{"norm_eps": 1e-06, "parallel_block": false, "optimizer": "adamw", "schedule": "wsd"}
MLP neurons of a small language model. Each row is named by its layer, matrix (down: output weights) and neuron, and shows model dimensions 128-255. Each number is 500 + 40 x the weight over its row's rms, rounded and kept within 0 to 999. Numbers have three digits each.
A block is one neuron, or neurons of one layer that tend to fire together. Before each block is what it responds to, as a language model described it from the Wikipedia text at the highest values.

Responds to: Negation and table fields
L3.down2:444511505451537491530521479499493546462554437484474432548532503571518538476461505437487479506484505613444532528522511480521499485535473548493503436515536418472518537526543562411557530506539469483497479521474502472457512453459438447458471456432467454508557468487538474516476503474533504440524454490425503488522527486453586496551457478464543498417529540503487447474525516547513453511509
L3.down102:489460468556457515569518442551458469530546530458529506443469493424488486532532511468414508531590513571509548561483595497539499509555486484479452501529478495547496494461495493442504594522442514449508502513531503516514452532397495488487501573514550537510547482482561439551557497525568495477458535503456576488542496461462537529510596463538477539562497464515512484476538519563533363563503
L3.down980:530554487477512532479422495484467562491463515482503525481522445527497502548492509467598520461476508417458500434490520567479448529527517497499569426522537508519458468570594450492483556531530541459446519530439554553402415445459495517502524563532490444497543428437389524520508522513525494535492546498472518513532504499479533531509449526499572532520523473491548467462513487498558523460548
L3.down1011:523476501483446463477491471477485431547529463478492492442547448617506529571485484470464411472545586488476506486525463494529468532500490502505532471492514480495523519402482521561459468441524474520504515468448450454432322436491459552532557450492513578459489457506454512579489511482492497483465478482472537541584481492556462539453453538502510563560531486490456503484560594535495429544527

Responds to: Quantity and proportion words
L4.down21:431529494501563451478471513516518559558567421542546558446511453560478445515484563503462490471529431494526574498418491486431474530533506560497496490487485510500477586491460596492452514503567448575539488464464507438513461549535518486452499556448445498515517537474472513479477497471546521521518469464534533504472545510504534471522474507479454567450413541527535529499518452513468576528462
L4.down59:505525471495489468462531546596517464487493440548563479462520479612525473447491502524506492446495496546496520474422495466441533592501494617501532507542475515501502517431533600458503540478505570500480463479521478539473459480508511505503540534487468448501473534491504401403523451456497527478553549521513537507506490503545499549549484477490471476531502524482579493512496550472588469576442
L4.down227:475503480470433405525568484488514539518455533524528481536445526468531510523589482464456480538425549523502481498451494453479427511488517496520521500488508509554478560544487587556471461534346477488488505576379540515439521524466460551499532545500448503533491503417525568469510536510498485515444507576456496519506522518545527427531489482447514512504516430507462463539475468471498420486499
L4.down258:471455497530500415610454502441521490465498424520416502475504469464494439479431488491482556521524497549569475516526503526531497519514497504539550500519521614519448436579453488492510547527501490370478512527509474487497527470487504482508545533457533566433554492501459517404462439517522505452477504483512507490512544506493481495461565478442518404557508478504506482553457517489612526462540
L4.down550:556500471498533530526418554474517518537571558454527474477524512474575515566552496528543487502430525505512496521546568499489415477470506484438481461478505480496454507472508385505481488467442537512465584501512374558448457513514450502522540471458557544549488474522443470522463547548462494491507489527524554499470502505453486526453445565477493532473537549525454395480525442479513546522539
L4.down687:473500488523462475461501488553450536507505497506508541430465513541464591542481500474441517473497573501454486516476472556495513475506568516463468555513489522508430521454481497468461454501466531463469523511440456484554554475537471508460498463502454506489428460514533474448569513511587450546464457456551455512533452516451498512521574498473448451474473520493506529469498497471511476563417
L4.down827:478550498524546504503570499497547514394543456516481527543572484451538520515475536487497480480472563555473522470540548532542477514480524482493492472464519535495463508488499527484487503464568517542550523451477381501521660521460409526526449582531487520499433500519504440434539482475457496536462506472494481459521501530438555513585511555520533476505462439452514527505530527526470551536553
L4.down936:462509464504501476452510544548493558466525417491470443431550516488452485548474465508545542530522463483410537520423470487517491577445505499547475559524488537485500523504525530495488400531518520523495521572465470521432509442497612472499506557476479484499518455543492524505537412498480471516480448518504588589523570527536491459528522509412491485484475529505511459510557517500574521541528

Responds to: Year-range dashes
L7.down686:493538432458518571495490467515478494520514514552518464430519554463443491439479528421458472510469538495534509499473485497500451510557462487411498507438479514527470503555512481488479471489508531521480501500479449479487642478449443532443462558485488563497406492451526546521524410539473487524461495588428503477510520533514486511463434479495520504536546451533510569492531500455554518563539
L7.down991:510514467514522519546519543498394524486533538478665436450545511561528533507500445483453437521408502506491466563477528557537516553495544477433419487540486500551446467480477484464494478496439498480506575526464541479517510560479457501582426575559468451511544513527467492529524520512517495494466490505493484490434480497520547449513458537566426503528548497516501446575632515538530522471521

Responds to: Table cell separators before numbers
L7.down391:539516448499495475454576506449456505522430455523449465456540479521527454531541444498503502504476491468532515515499475535502509511514533514559461532543492528473509545495501541482511482532481463567423630447500554505480445521567518486466491514458477513541521421525500572474536558501502437493517502530490583465545478510455482449476480536495503516444517570479507505424544448483525476530497
L7.down998:495527494523504409425471525504490439536472463423504603502460486533486484486500472510439460556500489512490480444442489536470462517422564502494427467511513457502475531512458518529441506559544507509409504523482480537515449568576520520504528550492526425453496486470519464521520478514517472517460462540430467480500439513462452546484519420480555529455506527436506542499499482479508509523426

Responds to: Word-initial N fragments
L3.down142:480493519489517482466527478469503502465526520580504526576472596469502501502491525485458478457497510473537566477502481502459567551466529543509498489433514482468506556492499511511458389516436568502521496514498528476445472535507511459499466539470508580430482454542510429511470499447477470498516498472458446519531493456562453480530556483509467503544495495485485576541540494466543544418504
L3.down528:495492494520520387464527544517571452463529473547537494495509487508471452529587573504517471489529523512506490494495512590481527560571516516516482556434490467421510543503521506414485460517468501489451547456469463536504521473558534528509512512457469531520500578525478486543501491468572400510524490537533518503456468537458477419540497470547495505490591437492531508424512399509470464483557
L3.down695:528487379465499530570585543476519551455532607486544459436507488541506479536503535435461516466497418504486483479555523527564441446518490543527448490476512519517451481491512525568499524469450511489491472556461551602536472530516483478405559519525461551539475513441482474466514439519474501540432483478412482548492502540488513533533509467543506535485471520489476476551560506437480493533485
L3.down882:459472503433526504510548522537526541451479492478489544510532493578543514546504491460478589477409468536485490517567530486555481487508531565520502456554574494489535520480464582564501472508512541506461564496459580544463513500567559494479496482505429491487528529491508552467436471475516540489553410429537512451488492605430541489501495504493444469478477445538539508530469467449545523524502

Responds to: Line-start list markers
L3.down63:528523549515504465511464505561480498541501490551517464505515494163545496448516530472534475586465501491496485500486470498479488534526532517543502516492486541512489512466471522547453502543486506492529557509427475541492715514433419502465450541564505552471488479458483551538496508501485506466524469576491520526489517502512467497489488548521504457464519517457520505479496459440472540484454
L3.down225:560495461471480483489508502512517482502499527524526535548527519229438498496504515471464463542449532434570503512536494485477523542424550541515542524467525479504610527523522495453504505466460460493505519502519515559537703458496480422475441518459509588491513463489448492480491464510452478480469509520523498527501448448539563500528541496517474525511530512518509506536475541525466477489456
L3.down585:541454473508485552487512505482574463550512521507533451471519505234564459485568468500527488493474493516470528514497512484530507514512545524541529534533517405460548521475521480532427461519494533465527486568530497491548603456483435458498454464514523540442495546559482472534542484531469542465471519445545501526511508476472503454495513449548457498434551498446490495546533430476456523505507
L3.down731:498454483532514531519511463487500457578510489460509507564522454265464442482500507510555566539465525517483523495507542497495489544541544531503523565472529508483539578459491537483521509460560499450534514573468435518510551515469457502468491440562490542489477538470498593495443442482514488400570492467487502570516452494494494524487425532499478536514497555445512482520564463486476515535436

Responds to: Wikipedia table/infobox fields
L3.down68:526537551539402481486481552534494477546509559405432497468520487422497492451502544552425529516479502532472427493544445500499459400503442503471508581526465595479447518520550524460570503550518545457455576569533488539508451583497461558448412486522523502486478463534551477453490455509551483460480548519477534515520507513466530505499547545580472496550530580518482541494417477487473474486443
L3.down200:490445568498495449450497507510586516458482536499467535460527444532543539509470509500491491515521486510573507504487487433493492476567474459488473471497540486493494554422466462405487521479504522476459524582508532517474492569515448522437544496506403491477433584485556523480458472518604491529464512528556514511526489458462535573569582489520564540519582572571433525502481460478465490487498
L3.down804:496550482495584506456513512502442465575477462486459471467503474473488583543447531454474542501441509475461474488488470449570468497522496481509505518519477465525520446560490506539509501541410555564520496539542553466468439461519509492491539521529494526531499421564461432480480489468440513463443547573520484455555494534502537449547482536514539553501517532513461467452494564494511519445478
L3.down945:450516543491479485507448551563527617492473535440436451474501431489545498507503484477531552497468530462477460512594495529528483468481533535546562515496457542486505546460529516502487507526463430457534531506475550493501560499509484521390600510470430480483474473503502503456503464458482423494405590559498502473469525482418509479537514517471476540505607620439493502496451496448497444496402

Responds to: Formulaic template continuations
L7.down28:494580539499449480515610535495450515459502445465542425431545448471460575542519477500443513503502554530496461569497496512542553466537464508461410401532507548519480448450559471506521490519500548591556455541533487540541643594533508506508478476563538438535549498476443459545531492448561481475449505485534472504590437467506463469500483518498495492581503551529543517468489542550516404500478
L7.down617:502475491417547596480469478542510541586542477487511540462492503601528519545470554508557532584496485450495491424522514586507481534479530537498503470531544424519508486460536536539443505540517505478497498505510474445495324561515505481545551539448419518498468450503475481431490430497554500444495516511474527443577468424522455448578570488486506542450437533541510447504538480488500482505441

Responds to: Table and infobox separators
L4.down224:552532518504485512515489438439596531514473468577455469478440491390543426489498509521604540463479456541424515511505535495520496497468529545494434563449488496506514514471458486518461564451472480426511503528510574493473584479515541476553575511533456506517471468504516449439490505468546429562465538453558504502479488460541500487433495536491541510495435484511526489495479506490497503524463
L4.down256:489491519540514491506547450505477485514474538564513462479538500496487533525476480450517461477484494551524513564500470473471506435412505408525458523440544557585458565477460473475527502505507542484504496510537566537492557509499463534434492544423485606464502457514503512570533505500520473489567477501475504454477566515476457502547487505504565533501540540523418564519536443484533455496525
L4.down282:538548504522470409590512512501557510529550471574503516453514486566515396530490485462501584504477505481474532448509535481537448487499449546494487511493561442516476582472512518474500480447468468491566572493466570539472455492468464474499505581468494491416552469445540494472488445493491523421519470508457507438502534528514474448559510516465558470493476506494535521461502546508576500536463
L4.down740:528506497514524505522489512448463485492510516519587426488531519496486517518521602461501491541420483531430528541546451467535513539508457625494524478483508532408527533501491442564434476518507493457467529514510453530495532534531522456522459586477544558507427467510564506473526499487452512415552522471477516541561476538528434479476531469505468537556463516525419487439522504452446465464512
L4.down782:569508516526553440491470514501577564566483528627482563546493520396553478504491519493441478522498542461439482522443491436482496512471528543458548490471488504518524596545461519539490514485544526484473498522494509517473631448506497500510598508425484572478491444433507540505547451421484539481587480493568487477555499481475457489515516485500518493471443520448500429433482460430489530506547
L4.down811:531522533483487513478493560521454461506563512573488493511510462434597493526518528455469507482517508452497452482476535518510495504523422543579548479489517507541476437536449453479507435519388572527472471492559527472574616502491474513494514529446456495491425472466526450500444524465461540498532437522518509468489525543488480571571524573495505530533501520492517456507481478446489513523490
L4.down1040:475523541495528440491518468488534480477503506556372501487530521539432452550522480520467506487511548417424494554507484478475530458477486521567474534537521540450526555524484464525483498467447465570535527462458534458454465482522545479523578482481514470534494416471512413437483474495466485481539514484412480550538559542542517466494520463506487470490434474592486494554479462463504483468500
L4.down1091:519487491540516551476447506514499507521505473443498549451499449490527514433447518460517443429453500519469489541547462541531458485510506526443505465504447448524479505556540536492593415503510505516538543572479526483453509463552503511479428471498471618529402533540488519580555491496503475448542559531534531462591490524431580529458518540447445568497506542454503494458497507531521494521466

Responds to: Phrase links in new items
L7.down422:564592400509487489464560533487513475579487423509454476483482506595414513456499496514550549450485457483494538483494516484514508533487480489463542489562420500521528478501539466538491566547501410579484440552476586450510363528488451435498509435507468510470490523498516511490530548514508508473532509508448445488527494499532547423460485526559529537404459541489459500530574448498449457646486
L7.down538:425438529483536472479529545503526521567488473472463522530472485544504471517482490521494469499467517478481527531509565498488528484455522494567414466494511487455558493485473457493500529535516514511538496444500531493441403494547509504464522560484543471470476468535514424494442550499534492478477472465499460530466506437442475487507541504524587519495521574469493451472426515408476464549426

Responds to: Predictable continuation tokens
L4.down268:527533537443543467485485492523488407490500392484523524539477463590474513503517523481413575508507494433526513447535529463533546543544443493495532538548448551535483540472514458484480486543481483499482481506599536539437387524505544452494505579568528524468552534561477502458399465565529515501473514541475479552590393471498478538495592535524483424533509497453469520519473493515466530531523
L4.down684:472500499450582564460515542518486460418518546616521484467541437462509486499540456522461445556462541563500466539476564580520505480508473491460470463496501479595550515455524541527530413478550527511433492442538530504486555531428497497446455437491509521488490579513471506495460436522509512456520478486470502517534523504478557494549498483543427469527577439520443495572533437502498455500530
L4.down725:501496497499543548507508440433448445533448451508526509563459560565544578458496581496474488558524454512484478473538574459477549571529568468463513489529489489470479497557512479481498489488449510483431486513476516466471461491445486500532471552444605547505466582492491474543475478467435477563503463450514442465492460501456439533492496528538473539561484508509548579509590538511494495431488
L4.down864:508472436516453528452531466468467520485542501508497510570555469573433495547515444489473588505520543424505528518437549508433501515443493502504583475521568419578483562560521446490492535515545426476574525491534551472469534459431536472510456479464543518513490492467591495491424528474523520520537510531485497535485464519528425457508446479504530447583445505494575530541505529420539455529497
L4.down867:482473483471548492571549525480521450447520486527524570573535494572488463466561455528588489477439433516447516511585469508486545537512432486455607525474487501520551532457510472599475541545493461452509544599559419488494406443590541479547489494602488448497488445500546496521454437473457498506541471528519488544471511556520485501525428525453575449438562542495593458503551430495537500493478
L4.down973:503477469529489520507509495492442481432508490475485463497527538349522420577445371501459534536540530496487525513460552479475449505507531456457428486516441520453451489543546448451505556482565501502523494542558504467580462525496465503547496492488475539489592497582464509503510500504493508506436489495501423563459487527535496466520534520507525499507515470460479479507415549497431481428549
L4.down1006:497561504447487583585501478549540529486518543544518455544502565512473565480579509500479568482453436500468433490529484472512538463529458553471395489514484414512506494480473484576531503553520437494513545486471534505451515493437456499495516490550514518476526466448458547526512552501552510468482567502473494465426473491514522473616493522513460570523505475523557463501446526589521524489460
L4.down1020:516528515511459462504516463425496515423451544422472502512501503487528542503509506467522543476540466512500439491531513444473514414508565554521549479525484508520466492503485517503480468472498412464464424533452485531491523530519535457489470476472453452541453505500503421508577448500502482510428469469472396459496543466502585496527527476531451564514509475519353539487544510476515564472469

Responds to: Sentence-initial subject pronouns
L3.down238:505485534519579543500582449503526501324503506490486526480448523589507493538496485499574531511502526475507452534519599446391536579555450523517520505521521422494467496478481477438470499481520492503487527547499547433503524488516459540500500507503504491555525490506525565492431412491473486454486499512467520559487523508512472533489492530539557446429504498521519520459489482495496471535479
L3.down456:508492479474569536513527510531520483381543491532474489487481531532560517541490532588542519557482510442448548528446514475457513465557618496522493487529512510519419489498555438513473540533538438490496473548499487533469536530443597535426548522526509501480450506499480499466554534487415483517501486495493515511467541508422524435487451513477527468489427571502521459369477520580480529497498
L3.down580:539528503505472544478514494569483494337480498533440491464505488568567493519474505485524577512427509497439492497463480445428515510519533554483428438478536488517454526454490513504502465481503450486497545504485490536457593505533515523468464527522497603571358474514462474472549494524501492446545453450404511460525513501422449516493478487492580536563485503473524483452462475522496548469483
L3.down954:561516425479469477516563490544534486523551476522433488494501465549486525541541509554486463569530434520432512443471532512448502502489533467488452422452568526567486535432560508506477529484517504493541560477521451499482602536432506482535479491484562509560492494465473515463483474461514500539494464457530447422507513529520500509531526527510405552544534447451450458447502491470484484519477